MLP neurons of a small language model. Each row is named by its layer, matrix (gate and up: input weights; down: output weights) and neuron, and shows model dimensions 128-319. Each number is 500 + 50 x the weight over its row's rms, rounded and kept within 0 to 999. Numbers have three digits each. A neuron's up and down rows have the sign that makes its largest values positive.
After each neuron's rows, "fires on" lists the tokens most often at its 100 highest values on Wikipedia text that the model never trained on.

L4.gate431:532534552458623505505504454556537447431514479537576428534441521450450518454618533494519618398477544468500461379473452455514494513498521588503470559501530500449555395524487470431482504484387499556469504539460618478534597487522482487538477501448533504494525475613551559448518475620500496501430518491420467474490465476538547454397442555577568464429439437474441576479482498594529434541559529476434500532472536498392444453611455472575506523526516524431526573636479562546468512549548422494468496566467524496471572395486471478451492513533553519447500531548497515463576544511578392537
L4.up431:558510419498477492422498450510503573559560518531569495394488510521416507525447638484614402507531408470503357528513556501500488485518500480419521460515507560555453489527506611508459468542562425560493500534492407426489524508536534496570541479518513569608476545497472528586517575472448480485561578433480610537470536511546390471422501551463485482478397563568463441542489488489541530500516441581508363605530533486548615418547489482545417477471559545442510391482475514539468478449517569415552442373509502501500524587546470453535462494604515411472587521493489474511509448428484527424
L4.down431:494494576439549485526546512493450486518475512476492451547511482430402490511575471453422432581564468515463511518503451476537450587486564452575538535463393413370523527493479571538517550508494505545526520492520560545471504509522393611592448445484514471534538526503580500483495570497540507502511492539521469441522500513461469437572578425524581484498558415415436485525552513446505483487543453477421514482481487551455407477574464474549527495525420531507473490559571515412494494454618523497534551513521477505574537510391481530469510517446429501564512460563544424518513550573476475466
fires on: " E", "est", " C"

L7.gate128:484494614486584476529532544456467517420522496476598473457585472467568442521487489484503480532499566537518443476524495523532484448528548575429440435435489551567540595548536446552479517479515398549469482431444452455522523520448473571443521480585537403488436397458557563509496506552568543534476465453517476488450560448572487537515493485498484464508581454502478513397485507505512488507468503486444515526518539483477416470462526556506492436596566480542516482498535546482491572471393484550469459590491542480493532521499407502443582523448527490533424476498622481561473517558495530492
L7.up128:491453495623506517465498556506456588510549414562511415469497528531603521518406490470503475516525425483578447570544483525587463508478561540458495442548520482457430563538503536497494524467578495503447448466546512550479522566528488487487451420431515560438533515566455454552508519464492507586430514595478433444500473434487525438522531570453520516486507589453464537567536467501449508580477484512427465469474606560547493506475539613507534481458503504445544524580471546454524533503622459463568476529523468546563423471448560467609511394545568620418449532463441482469466537497402567603
L7.down128:533469515566374531529473467389472572552496545533532447571501461515468515434496487442480485477507480505491504416544546450585520490432474474441454491559489512517462565543526478513468518402573453441546562519429509506535488445496557481466474478524565438495540425547513572526470499507482443426511428425502544460485458474554447451571566535478506536498445560495374401483439465560568489542428514428459513450502456571574465554464506502565501493575469539556608397497478540531447461582525490525534491478533458494515507543355504525478524457389462455565553524468422474541518559519528474466
fires on: "'", "ar", " Mc", " Gar", " Le", " Jer"

L6.gate387:480426464483524530484525476498514464428541503524604424498569512504532462523528563466493525452504512547550537552486579426513498489544546538430480494425531435468535454570535348467482516583595463469545591424509489473548569489517562577455534560435464444537445482441516561478513487518590568453450492476508546496370539474516475558573518568557575490515463474519478563507510464494460527461449511496418562579497511551485543512529487550500423506477466535503465388580506523510410517548467458502559554559535528493447436463544461504588593500504430533463558503472490542474507477526517450500
L6.up387:475570583509588474522556543449529576488567433474527498547562496554405469483581446443500577501483483656412565561426559457526455525430554492530565389570520523480498491493525468449480475526458486455598477482603477549512483403489561477484500539505498512404482491435415465578428495451488473473444514502572456581509541501520576469544422532502518497478551530521489489428545469440533615439477456586438516376476450439546495547524476494462485577518463475518478438525598525486469501496498469421542495505571494497502533511571391483610510490507530509416534517585496492491469526490430440555
L6.down387:538519475574454452490402495483377490548470561459478460450463625539604543502544472487573571550475475394395466498563534544486481476484525444484490503470449517518487536500452436522504525543580484429503565461430422531534488448470504460510489477449512500501498504515580476504476438518451480539550557454477552458516495514539437524596567476588469464578465632534521511452493482483486433518484566537458483479561527416434527609509586528467415469483522467433464566511460462581476481573467482524455457522417471429528592439439442455477501521474486514523594462441480432544525551536570607468
fires on: "'", "th"

L5.gate304:502384495564535398450498523584521552470522479518557433527448561504546577499446536471592443426488583542490479544516566505478498448427524494441594512383546528502618536452465498552510502500553418544534555454474497515577438562469505460469480538548445540547482512488496480574577514491512530568607438396565507545512543522470488557423524421456474545438451441486571554482480564403622565543507483592511434459528508451452572535526523463477529497491467493472548416519451611459522449471562576534452607490521437537525525446525418475535566448429507557494478551512489585570445564522546558418
L5.up304:562457515505443466464512488486540517539577519658419505439503475458465603452455473565563417555510563529548492411552502576410573434534439459484457414476469508482566484549488377548520521577494536480498492503484524537528523429543475543530450417587598495543546577504526484528532470515630535584551514532549470401510494509554459564441553523501476516531526474459582490489493636507505478538454537411497511571506524468540429509518426432531504568602438494512540543428423455489490505477474428529460612479502539467512474468429509526546432428564521406441545535498514537558502519546449427520
L5.down304:530497479484643479427465573495480566481463504519498493501544552498505468575478567487485619451428429555540527581531584477558362511516502503450534457523521498548449435519567528548441464534452537578528581543620634467474509569539560508440551580570509510526558472537552564508572562522443545500522490544568510543468528461576479506504518606558520432501507436544587572492442535384438489521576437567461407395510479563487533536549482512452431509513485464522443488541556486492473451486622538470306474448511444482536515440544551481459465472461502462500575444450452552510466500513565454467
fires on: "D", "d", " D", "-d"

L4.gate29:603411551496467498470441582525586561435537556521468477411482533491474548517435563569468511460441383570448486433405573472425451455515555530432453498434534551445557538380524481440476549471507550513466476426524463532493455458486471543517522563455566517562475491561580481441461432463578532469394479494498574500540444448566398551403547510593566459534512489499544497421415564594549653496519591516541477446493492551504527485521586542446432550447543493509513494423506595492454526428440558452522491551564458565430517450523518479473528517623462460534579524521501616533537459453439473448
L4.up29:521382433517426530474503501511505482527483509570436484566527481496527491486505582520558488598556528524455436504568534492470439448426409504487460455521497527512558519530451480492574453505567510535534563476468495408534528525472457475509493508424481503442479472475477372476458478463490488511406426500466531454527511551516547551569475502484519478587504538586453548503391426540539575461483578441573475523593431581488481464501472509416573524563452530462548605457511476452420533539600424463561512515448535533404413497602516560451450468504494484418511475443567478529418528505487534417
L4.down29:582478541554533436494420599553509582460525468566542452416499524514564484434442504580554568526418460525432497479485494585397457470514472551513521516507514467433560474391521498578445443448465481475454467550578461475450500477467466527479448523514502513560582457488605542481443496483575511520532526520568540601506547419419383554438517425616526458438506467487527541514500454484502558553499457548493525505482466543550590507566512525411415480477527612534498486542531546547493482413469578528445386552478495585545557525423438456476525460471568523453456455514419530529563548528523502505
fires on: "D", "R", "d", " arr", " rev"

L4.gate310:508439497537453564593412458426524526588476501439549516533533466530527558546499534496472498519517534465422558504465489451398572627504527547462536481666480438514547448608530481557495528506420506491498493519513598419456509506445512527564499487519402581475626486536537493547501432487445486542464478566469565533519510452546594561500492516568535482524535521496512499482506600516508442486578521533465556407475411483545540486502434469484472498484508512494525440586589517492568546497536496507545543569567604541455437606491488433505533419624550590489565471414575513552527550443465459448
L4.up310:458489474474530528530523511517456558480599569438506459544521416480567549454474550382424499503459458400506568441502454492524540545515458524441577502528579484540486463531521481623431521572509544441456462502518555396505582523451490504512439536522496402491493555500576514489493468391531463441476499617519633547625522514607501499497552583506507471530490513472450452443505476587490433559474498542492525485488459505557437497541497423487483536442475555417500398409446512552574524416502478507525420525443532476521478548483457498416544397544531524504593465413528456488550530464532475564
L4.down310:526433515496515513584534535453521446482511461449518477454480559585429433508586499484518506535480571490516487514519443486554501480420496476528474510525536473446558532518516481379525473447535442578588484550530482516503572494496526487511526556450494526501530447438576493531430471562399560429538521511464525371461465489513570470481469421472519503517517550473513511499541488490574532525475480410580497500509513566460518415518491636514478460517476469465565503546441440567480425522453432478485459507522513509465508531532426543580431444487494519481515438566516477555490511526549462447
fires on: " two", " These", " these", "ose", " few", " four"

L8.gate394:526534547463539469475546485527507364496480433455496670501412568486457445548498519504426462469557598502507599433557523549552580582469477514516444408501543567517567471497476442414484563527522492493532361599502509499400559509492473556554537450513500537486451528495549428505505519480520520485513508491582515501532421475551534498488495524417392483591467397513551491463494543611449531593461538556494445635501474473543492548513422487519518491501556487476455536525558528392449338466479517505529481412383474512554543472467540493540443572509495495455513497467446585411455486444481503474
L8.up394:444406612473465554452497434477422449430603450499508577457495530483495556500477605481478692521645474498464500485482509481502497490545477433459378467519552486543528541528585445528420589488468441522543398440512474461481410480492465501490454466483570480507496457538566469511505548562560510510460585575462580514472415428395544464408473474467493474500528530551581391553519451519301511478442557504580478555475487504518479480589515521482495495451480502517593558514549485501510457425432461506485532511443506539568476460436496555505487489456492446466536538440553610559435509476477506540
L8.down394:549475464496464466485457520530567466489475497576499493424549589494438503515573587395530432453434403507528572382439494416609583507448544554539480486494424521517473482552483433487507447584511561509475601574482484585396548488434429550508511513512479575606501548509428453404435479471519495457494467452597505433525538517559523508485560501532545572499443526509507533394467573518487463542456496445395521495526453497515525532486503415430570469445471551489470493571417484495504478515534521538406475466468473511505540558499470422564462548568469564456497556502507424471469568450556442458
fires on: ";", " |", "ble"

L8.gate91:423421496557510551541476556525439415482538530483469490639468575506478527564416460506464586383382532439495569520531517482544425504455551450493515474550539515413514545484478410486534491577500437568479504500502501510419403472498476501450536544483518478487455475447581459477419526523543551500539482559465518512503435510525424467441445513479502494441451457486537515494533520544428557465439462541584523570437526504543511460474486522553505484513507498492462486490554548498433430469439482511459513552535513529548406522597443505439509462494486497569544541587526432451459505503466479532
L8.up91:408539523473473595471440541582482404456532511527432562541581505485444546495494525479521543456468534528458453429574499393473546514466540510499480512470612554501476568545566441445502525426524492526467497462464498592496502400516441554479502516564605452525571459518515476510438561509402514571478426526590517460561466489513376429466589436511524476438550489499473507494458530522480510556466513440606467535463565475453502476641480510575542516449478530470461500540480478483490460426464444458601536470493519466574469472506410535601452573585539466626507518464538442466418430463546432469
L8.down91:463480501500479487502495453503501515503377437409438487422436465565442568456456497550550487503529460405612381504496585436402549471454468462495517577402576479534411400514478581528537524500481486414585499473570537598553535495509645437571461571484472534387406549576426494504531457497518548509423536494569527459517461485490498488564573464512526544460565335588587478551460476456524416509481524553445398469476455473502541456493497453480420535516490424541534502469460553515583538558589547502433501555502474639531530519514454466544513523501442525501514474562509457562520462505418542485
fires on: " |", " ", "S", " am", "l", "if"

L4.gate223:522502477609543444554532548487544517491587507490477410507482484479482515465504527647484602460522537543531582552476494488427418445552489485496475534497486444428468478521573454516513490564447504596558518512432469475495498513478464505439496470541503539478589536516493476481475524532523584400517544625586538462463424659465551560445529446569483539409387448484558504518510528479511470498501501511488485536439544525487444510580552576520460499491450504489520362552434407490546548548485541528522441474560504563475418508524464424588547466525550530433500529581487501380496578516542598509
L4.up223:458354404624504596452382514534480452603559535491526514482463445467503505503482499496427479453510496448451465509410551579484454496506421480476439529491460434480488438446550496488516480517486508581504470474559479428473409476478656582413551455533489484478497491483483495411478482573463461450464436467384561582569529606540492424483598494583500483489507419459529452512508446526492493555558540518494413389513499557557506516533528490500439470483538466487448553470554550463502505478422549459436475452471546459570444515521467534541628471509528481539553510454446521412564461522506436472
L4.down223:543495550474514449440568490415573530512493511526430498467565472484540537436508551492521499470448469478463438481541504515560475471570515502443564544367573610479595609563394517477573503463458544500474511435442548532499488514552399467583493461515480534452558551550449515530539504381535441513566457481450501521482506406467427493501434512423435573549462418519568543437478493406462572526429467579488448617432458404482533507477386512519502567475494479457522485501454461541520407589488372468534546598548516488467627502440465551425399478427452464455519493564511528520500559422487486492
fires on: ":", " her", " Music", " series", " title"

L4.gate234:514502514463617414397500537424486487568478488464466471563548527474511537357585560498472490519540569429425522566545534543394604491462526479565490501459541454416469572565428511524407502498489521550407554572456427465534431448366479484540434531540440516551512579582505482509551494566515548464518543509551437529566509623521562520496483514500515546495337487436463538498449470502614482371524488528538505520474498461495519490508596449537454522469572500486493458572535497478541547537437542483505393478457513522515473556467416497546523471478488542520574378444415533486532525461562398537
L4.up234:527547416460436435553519483397533490542538533445546499533547597600445526281419569489503539550486482492544478550524539445500568493528500478471421523542484405539616582453483543454546425566481504490618470534446536496515399532432499501557476541528420608489516469462433415466481495451508546510571436499553459420571523504429498487537526490563538567393472502478564466434468530578502471497510432391555441482507425441561470370361526503436488505518522463480560399491551493457402489533571499531457547471488526508453499571561534447482450580444538521447416451509468563442489439418456487519
L4.down234:520491586500559553488423527536493500463488562552477535438499478455523454523475491464487422422480506502461534440589405491454383480516523448610441529487561533438523402527582524544482535408513475487497518507521458599562534504603529545520401408493518500529544608541535602585542532548464560549481580669393486470501435473509492474509485471472417586598486562498480477421441541508501502467526513525409486558546477547564595495509451488493538543482514465515481596540491540543556586489532501466472540385388459576544540536503514560481448534427509472508569466499444496473471506530555598499
fires on: " of", " and", "p", "l", "d", "th"

L6.gate422:586489375570620492450521536499534502417530475475499567492437613494571565502518545484529563446545600554559435504505482449488503530605616452537490525504511571458513527480459587495543513520434500566455434558439478446601545529484532524491500460521460465526488526498530619444455448445463506516508504456471477482504500574559627500366537406514530521498452554465508419468547423538507582501558509517486460558401600503447568420574484469536505540668545548436514441457499519396533526531548431528448521483536598523552480474552527454535507531493503554512499513502462493471581469470476559465
L6.up422:468464539454502486346535508499480440482507539515473500468592473508580461469433467501463533385601474561512490523474464465635573488562475498478447576552410420457416472523531497493515374433418593517578455505408511397553556500546496574517485509451463500501521494540495567528548476547433477486531516382420491549502572468505469496448554568544473558496354535573470605533457481585476497495529461466561471426490499563466402470452436452566508557497419499477520564566493462467554466483463545570537487531502475506479510508472491491555576423550489474570561476571484453526493397543543551413
L6.down422:547500534480507529482545469525561497589496461506625528600408453527558579527497419485471452538509512553492475551396464564442524529443508448500658459492398521487577536475470512434416454519450526438504585502484497449451450423471488549507626540531408565539490482509432398382434545445486472448515544620476570505488448559525481576470462454547446443479493457468476476538468525452507573565540557553440464481427465468495449560506486509534482446522497503480433525402537438539540520459584506524587501616440501487492490573518404493534536547473507534482514439405565534579608590540465481475
fires on: "it", "c", "est", "th", "st", "ri"

L5.gate163:442479547612510547469569550552356536442458526594440536513547519540516420408549503449535514565438506499348510548507527507503460474470574480524536575485581570477579416541519540440517425489410472492428496576502489431576545434477554494485533566524575498416439518488490502578426447502490555570548515508519439459479551456532551507499556580489547413394472568600497526515478496420462548504519512551458501573440425558577528559455455494429473512505610536532442504540484573443543539476453551495446450493525490547444534494536531452575443425432537483435534545475528582413460484549396509495
L5.up163:579503589529412499469500478484494491496472490504526568441586521525432483354480519534495519573597510478422442529516429553456433575509518534496424620543530490560425484487548553456436482561426485416443467516393445493487453492481471450416522570544480444511601459515472460586467422490470468574530525510450543445522486476583438514511471460468544479508510542548521537486462522370434569500512535390548510398412529545506603527485464528436434486494465490460541548476433501570441512541465551440454480454521443584412502663472574477545471530445492422510507553458508430526496552528507491459
L5.down163:466533417508482541564438554461493435505408469516475484520535532468538574520431484454547521535442564556495573478542528474508434491493486426535512460471510455452522529473505499443576541521518496480470473514500520490532496517563474574463490464512374581492536421530557530390528617462538519477386507566492422542457428490440487427524497465480454386552496527561572468519530511593456392501470496538584397514492507536453473470436521429450407440440475488429482550440491591479485546496446550584454524507419422485486547410517443492438509589544512497528458421469506493458495508461544458572
fires on: " of", "il", "id", " as", " entire", " original"

L6.gate371:521519485536514613577485579517469432537463519462541497488502529501425489498574466616543588605485395509410526541425439585467382495499494470553470504569537550589534549553494532524505479513458495531401516467518484479434507525455432445444469525511491476484490498496572449453461549533562529506425464495478460507496452463523490472505529439558514401517536441402544533481551499471443478507491579523583551486472432492553486615484424551465505435546515542501492481480409398551515500484400485522520430603445530419514522414547572516561435489549514481522571517397563580533507508517524512585
L6.up371:480493497493550446468501581436497512465537647475521523451469643492572537502395462468496613563519525499449487481412457571418496466355505600471538528468487593457529479508487569508456410486527443520437493544603453436563513548483470443472505527553427546467459431455468574387461513466462538428383426541504479499478548487474455414429593471435492434537491475451534552429478442426489584477564509551504492392466472470496529496447490589503437413414524507520490500466426467476574459449475499536617511473505511587512573512451544630548520496470540554531507540485561525478555478580470522513
L6.down371:499545546448503496548465504589502482500555460398485535449478488534445454547560475578504478501526509552569518520607545409484510499468494549568451459450516409497551512433576457507546516514478542540559570442432614534462510419506510551495521454473561469608544517589458405613487440488441544549605574448605529505462456517460445534569470538514533511488444405526464444576481612542486466522421462439447467551456463475474560508521450514541527527582490494480505515466526567496420575494564523408455461506464505509526503467619535502499446537533416461485511559444564482444444466414588496531
fires on: "ast", " Total", "T", "P", "est"

L4.gate160:473512458424549456491483517490531452433430512464469513623439608553458451554500558495492485413512545453521530438444452452461559499509521476527525614542531528488461467547469426524477527513502558553447411486481583533535405437470465510515517611509529406501496560489429535527610424433472561531510538497555433508405384535513455515533544493574520471502532523486550502419488475540538488532550476483465473476551485508447504422464482480496526541491444564497499498512479470428473607465612530525545552548454573427522453523482477495374577442570463512510503472426559598534552505490612455453
L4.up160:522520446491482535530541479487554468497475567525461529512563532449510545446529460468508496444399505477467467415507519537519506470484498441507484461581559573487470480479418487504502468562559517487420474476492493527485514644427509440520514472471575537435522485566536499430460547557511552506513567521444526516474591472538554486563519477520542506520512465606487489478406584477458560585514397496478463456453499565325551483463422482486498564555480531485537546563527480492455452427549503597542549511531474500460491491415400438590501570458492499526537412507455493480583492493500444457
L4.down160:571414459505496501488436521486553447522495484477507508442504525514447537484496558500509585497520481557554475517543507513499447529500527476532504541436494495551513416503538456508543493505416380518435453502509415439505516477466570392496580527595434466612472598460594432470622489455479516623540534455459505419504442446426507535456502479559452527576486577502545486440492386613467549400594532571516529420433573488603495521489543458493578503433518445455484494492501561486491569439512367436563463500520513547511478405505507501535441496486556486477549599505498486472434489515430502481
fires on: " |", " and", " or", ";", "ri", "ew"

L4.gate61:528543482465577536448478475458578471527487495456582537606497480544472501511490479466454440460498525533505570323519521438525505503453549510522486526481468554456577521529492486513477422546528493457513459536456518519502440558515529536435472510476480567511476456486494467573392457509465593471531512562464560400430458524530484527480495634473506534545590514487524505490419453511451518471541519502424505584588561496470503404482466523481460448520500439555445482452478583454569555463516477589502456572538499486511557512495579472444556561572440570578496482466641492556543468523527438519
L4.up61:506558461473413401575519501512467523483572559404439480544494563596470440433498497458462497606464480519545471512513423477439538557548539504534533461549475426504497421504502497495627515482554504471534435482508422539468491481517459455423464539542461451532519518428441539445501530567494494465409556467506446423525595488417517446408470407497463492424594523541556564531494627490468438535478532444448522439497573574486547451512508539436507455484536589502497516525580524508542484536545560434405542533517495419508523499506506378560553539485513439406363460521483449551562477474424517483
L4.down61:589464537528512513385468386455533459541462446507481529484499471428435565562519478569581557518554481501502504528457433596507439528385469519549410436458506559476482454523443455517510610416521466507467524542482507625516581537516546506607537478506493424491544435503485566510495456450542436466429475563537501493528465470541491530451544477384416534589447467503435513445484474526498477431449523524443482558501541502548530528486534547476533519510511412421523571492390474431566419521551469506524495544541477457481467551488451521555392531432487569531480529501553533413445457453554456486
fires on: "u", "on", "ing", "ew", "ro", " |"

L5.gate432:455381421491440502433361527511395412593536478538531428454497570450496546497498484545499544515508560564478558529415491538463537530508468468527392569492498565462501479464471456568499544544547433464443473507399517398518363416598507517462497509459464446412443491473636439528603565503523404540512484490438489460528472486531534472499483471603541564517498540463464499535483537574440555572477531426551498499396412533463497586434476381546581490493479477629527532538474487594469599531407498507540441471429460481470446491551544499475500527507509555390441467540487452496421514469535449443
L5.up432:423436450506453427545468498490391472462567491525476499527541525526467554499405522492475511516559475545578544534504605471477489483526498518576420589429460523454506458438495520590509483475542517479481468513431478507508449368617539515491415514508533407518520503424516451549507508413541397449553518557482555408480535485453538465532460494616450511483575498432443534516416420576483562539454466377607462529436514550509579475460503498511456442506536600463487512541496550506477542595498506471379514469433575588480436474464558502513469468498464411416465510508541568513478509458583489452
L5.down432:514467549511565418444482512381456586465405457471455447441458517550539535457488556391557460479560473486534422504499487516614435542475403504482483425400583497475526437416507449473472527417569491464566469546514456477457470529426532520496535451531478484489464408530494526543492568491528544518570505558477489489497519477472314551516483437427573448492557434491479548475556523411476398545505469540455411544518480494502493448532518599424541417571533568509553497563389490447605451572479621553488469557524484450444485468483489469472475556422509500473393504519530545533480612478465506535
fires on: " Ha", " La", " Sa", " Ka", " da", "ba"

L5.gate355:506486515480542464485543491510431474483544566536477546476538578446490424421528527450584529521520416481423416528516460561452516476452504532539480449539456435520498423554431453506452565474437489509427490626539539528623515473522469495612558562444489503533491465549518547349519503600468601520445478513520494553513491435499557486472501448523521445468502444509497493428537498565499549421561530452530524492485487516543579385463477494481579545406428513368550625516544461597538465552532505483457538575545578504482480467457559495462430496522534580458510510439498481595520561511553469497
L5.up355:496450502587473542389444497587519525462498460549522457473519547430459528527543470573474618355449451510557530550537541510490466373514483479498492614438426433531470492506581528533443443530510486527530436550448574456456526473495435556533487458343555494504529440500511493497551535573555510457495539529507466582421558495529516451556499592443557433501531492447452464410538499564556523475473358478542575558552446512447549503520481593476418494457546431415507482571474451490523505506456474500521555544521596461527573458543444582447545429605529484439556505505612424582481429504433476499
L5.down355:473592417401508532532558550590548515560496619416406486481510581479567475440501511548504417511502530502436408505445441476524501499436454485542570474531500493530472561516499464514521517465539617456500584442507548572518534419490523518428453468482509497483486591518464474508448476489512446457523379512538540513446468431526607530472532494492491496514445394529543560503576498518542561506392564447445579435473474422542516460487460443459511531550554448551435550452447523517437505453535563520501559471519484517549557595540563475552550491538438597545516476525523493464495412449516569501
fires on: "R", "F", "est", "St", "port"

L6.gate12:560486459409493524552521572501507427518454517449470542593505472479462522515444425504545505481522568562521537560457574496474501415453561512534590506491551490500461478573580559487490517476486432496414598449386427471532493543521458456484488524487433425517388530527568397517469562415463581437465465492549566547439542493464433453454491496531553547438509492582441556482486523523510444494509447480446509553479524608578535568471433506565466564496517476490438452545483442413466436539545473423526579576522507513428500428503492450491618537552402540448533483465489478559456467573376452418
L6.up12:590570505431567452493595583437536492509477472451518520542489525493429531560423451533551550464469480433490534485449531456578529517485514582531455420474594479469567361513476396491594517515412491507460467497552416513513484369497451613550455463459525562435495506533454423488443479449516518405434436542443517498447481414499484518529491514406531512542520522499444458584566536456534465444605494515495531436519460512523453452415487520582484483409509556543572523501596505540469479403515474470524437482551425459563392496582443573534563450449532552390494542451527393505533514463485466508
L6.down12:490481485515537505480547494517509504525537580578487525475514545523500516439504474528577494461447488489449516600478616530466539508509566444558526548393464467543544526499477484456451480475571444464535447441507487481522511509514548520499371517480451473454520546487441485458498409448512427531563513524589540514485495485521463443526588494542468414594458392455576488491474434511472425518427557570504397462420539343564526541440534391450509523483522574522548463492460558514600531506602473530489510547578503479510481429480420425527514549549508419510599374548499525537499498583530476476
fires on: "al", "ar", " final", "'", "ous", " win"

L6.gate194:607495540540481479509499531384424574480618516557491488486569475658399539451611480503540527504436449431568451387470494497416466509485519521442564503526494477465539537489560456470530467523523511525524595518523488431523542424521537504558426485497521501492505500427535407464440569537443536628399429429577482405554314507534440496510467501498438472489438530545457459510507463525475434523475534511513486565533458501506480451461480449561437550462431476476573403577475534467578510492510478425567533514527587503503465495509454586547590457522513439510546562473519516469587510462417536518
L6.up194:513611511556474586540449512457400554544594552564518558428532473536369559617509500501436491431470400480508480497501554531513543557454397521400520412573456528563583512445619532500555451541454476561368548496536535459475577536513562519607398437511477471456586507473543430454432509470478499476512459504551538488588470502532516532518536486531397492447521487558512369603439502501507477493517493509443490479451455477546450507433425548589518508519479457494437463528419472425593494389526448530498531508459522550418453466460519519463466445513521556500552499589479510516493625451454471479
L6.down194:491422492492509552482512536518491499482532565414534491510564492515499428483622542530563613499539523384545462504573465530609467547554459597475484507503450484549545457524539431467491493541558496449556403581545495533536583517495488493529525527442499625553521458459546596562565474467442609477562498506434589414484477477558570518472526494524547525422563462505408495517588537548522514455472417517568526470482543528528540499504469593592588449508476466516480434516516528436568544549609485474566489463430581443514451540528478488465514533373475468494533409450469461431534556459488443515
fires on: " two", " three", " four", " five", " six"

L7.gate246:509468486495524503495396577483435504475547484484526485565507512540410589525448441545443513511464528498440516431531583494438615562466574474451462511517515404496545525578506376486577507610438463545460526595405393530552437541484526536526527520472612475537513597484495432542517537511508494497533525468502516546425573520476574506430486472582511478513535477494577461492470500564411530426544517531567469609548396455637474540490513506487496556486449461459445477416525479490367529503416482538522522500602440518429480468411428540457554567490433519455588541471535541509477505578434487470
L7.up246:476529552569569459445425589495513528428531471534523621437515563501436526540472601504447563520561489538454555440542538500472498542505545497517483436478486388504558526429521437400570466438391509486460528571546437458553445410560536572550520578583525493407495587502420509606469478456472468530521512460563500537445523432425541423486442544505472522504493493458536490584542378477506525479491506564475450558504419561517459458492434599437507550493572495447438528420579550484545492482469481555455526473587496481525540451513437516463560472473493502506440587509522451432437504530551467546
L7.down246:480463515476523529456449551540517520478528510547529516529471562479371416426386588486487424496471446533455426442455501481396524527537494558555402525481504547427476547477519462495561561571493494524531445589463396515583562468463518554501442460451516493444405555456532577470490459475488473500468590416498550507454459514432504573527620548476591493476561481380483462529488497509516490505506504556510526570427459470579455489519554541471556493535405545504432481459458513459502517454434422480560548462528610560546492480440443467553491557496522454440498544561487488518460495542493487520
fires on: " |", "|"

L4.gate187:620446485588558507412451534461541493524533567488565531536467531607599521442470523538481512516634486450456539516399514508417506500504544575497503512483595523437558478555537521511572607577450433501474473398467545364440471529548454508478527553491519555565428529508483511548537461526523522507369501513473437479484555515415559627477574474543625577474446509439487501420425507483493427519557476407455498380483467476538559462499487505551546503472473349493445497547418593413478429591556537524466521475483613536549425513581476518584536494587494447470555484450508476530487514521559526411
L4.up187:502532439604493547464495417459422440507522463621512541433518411503600545417498508511503499485519442485552512512506444459463541522533503528435505421455480540489578579401518559583534523510505493518548522552485497464467542535465433406589448500446463516559429581522529455481420421445530492524431551580461547498577544438541562520538537513511487520580475463477478440523548552593531456489554523489458504491444458442577459448417494461512547478507518446527495467427474633401559566499502556472536483391443439509375403519484555630489542541453514442504496534525509520571472455401467569487
L4.down187:596396478509452447583498510566550556521485522605467480545499456472517455555525475525425564509482563479443442508545617554482471508506425457468421414447467565515514515564566484586539535565408515504491464541551609495507451530507505504462392459483432495589627513411414526511584548536602482540499469425471407488419506488564511530496476409516550544440523445484424577560456544491512525469503450465529507535520525549509494556575530514438489558421456556477459627522535430623443479576478569486424480565490548470563554466565492480472511473520464523488450433423492499510470433477525539520
fires on: "p", "-p", "P"

L5.gate86:519471517484585464428471462449583540474570604465629494449479457545641610394547463506513457514448554397561447557350521512607493429514521516504524523495565553472523387573558496549498483467511433531476579580431534447461525510519447489433513429533477541532565471538522540498505451532376531514433502501492397471447447527501479502457457461575415596551613560445479503578504450492453450512588516557518562524562480423485528548520475483526455551520546520499494530487486498511526465601464526564522518506490521485530553387458447438539472534554516508550505521503488524528546530538516473572
L5.up86:472635436547477531440553457501512528611551619548558553497582538532520375494557427532543525485560489510562520477517491441506531452531541488505486501494568516521505596436461552539501443465580608407475443503446443485500515481529440536532559541449435451466482522546523519412553565565533545462508469460521519551459547561486536484575570469530543388539490375535508529496509389490448534478489572480533481490528509554535521530470490510466509480536492488479442434425478517527604443516498410512447472534542468472439561532544545554508523463475488541432526522527494514496486439591443521494
L5.down86:523343503455482569521434497396537454505496488495481425531524493429467582512477483441500482530490503570566480451519520553462528463487511548511444412488443475442554452452536491526520511442449515512483519502553525530496527446417573502508568487453546466480475541549477447490456366485415525504489444597509560494482468442483484492535654511487515530415548432415503437485436559431445532545459521376451496465546449526464451472530523486543440533545565551524489496497519577499561590471549571478502447428413569456496395511528468559521496518514390505528535557645528427466555465549549483508
fires on: "-", "op", "ter", "c", "inc"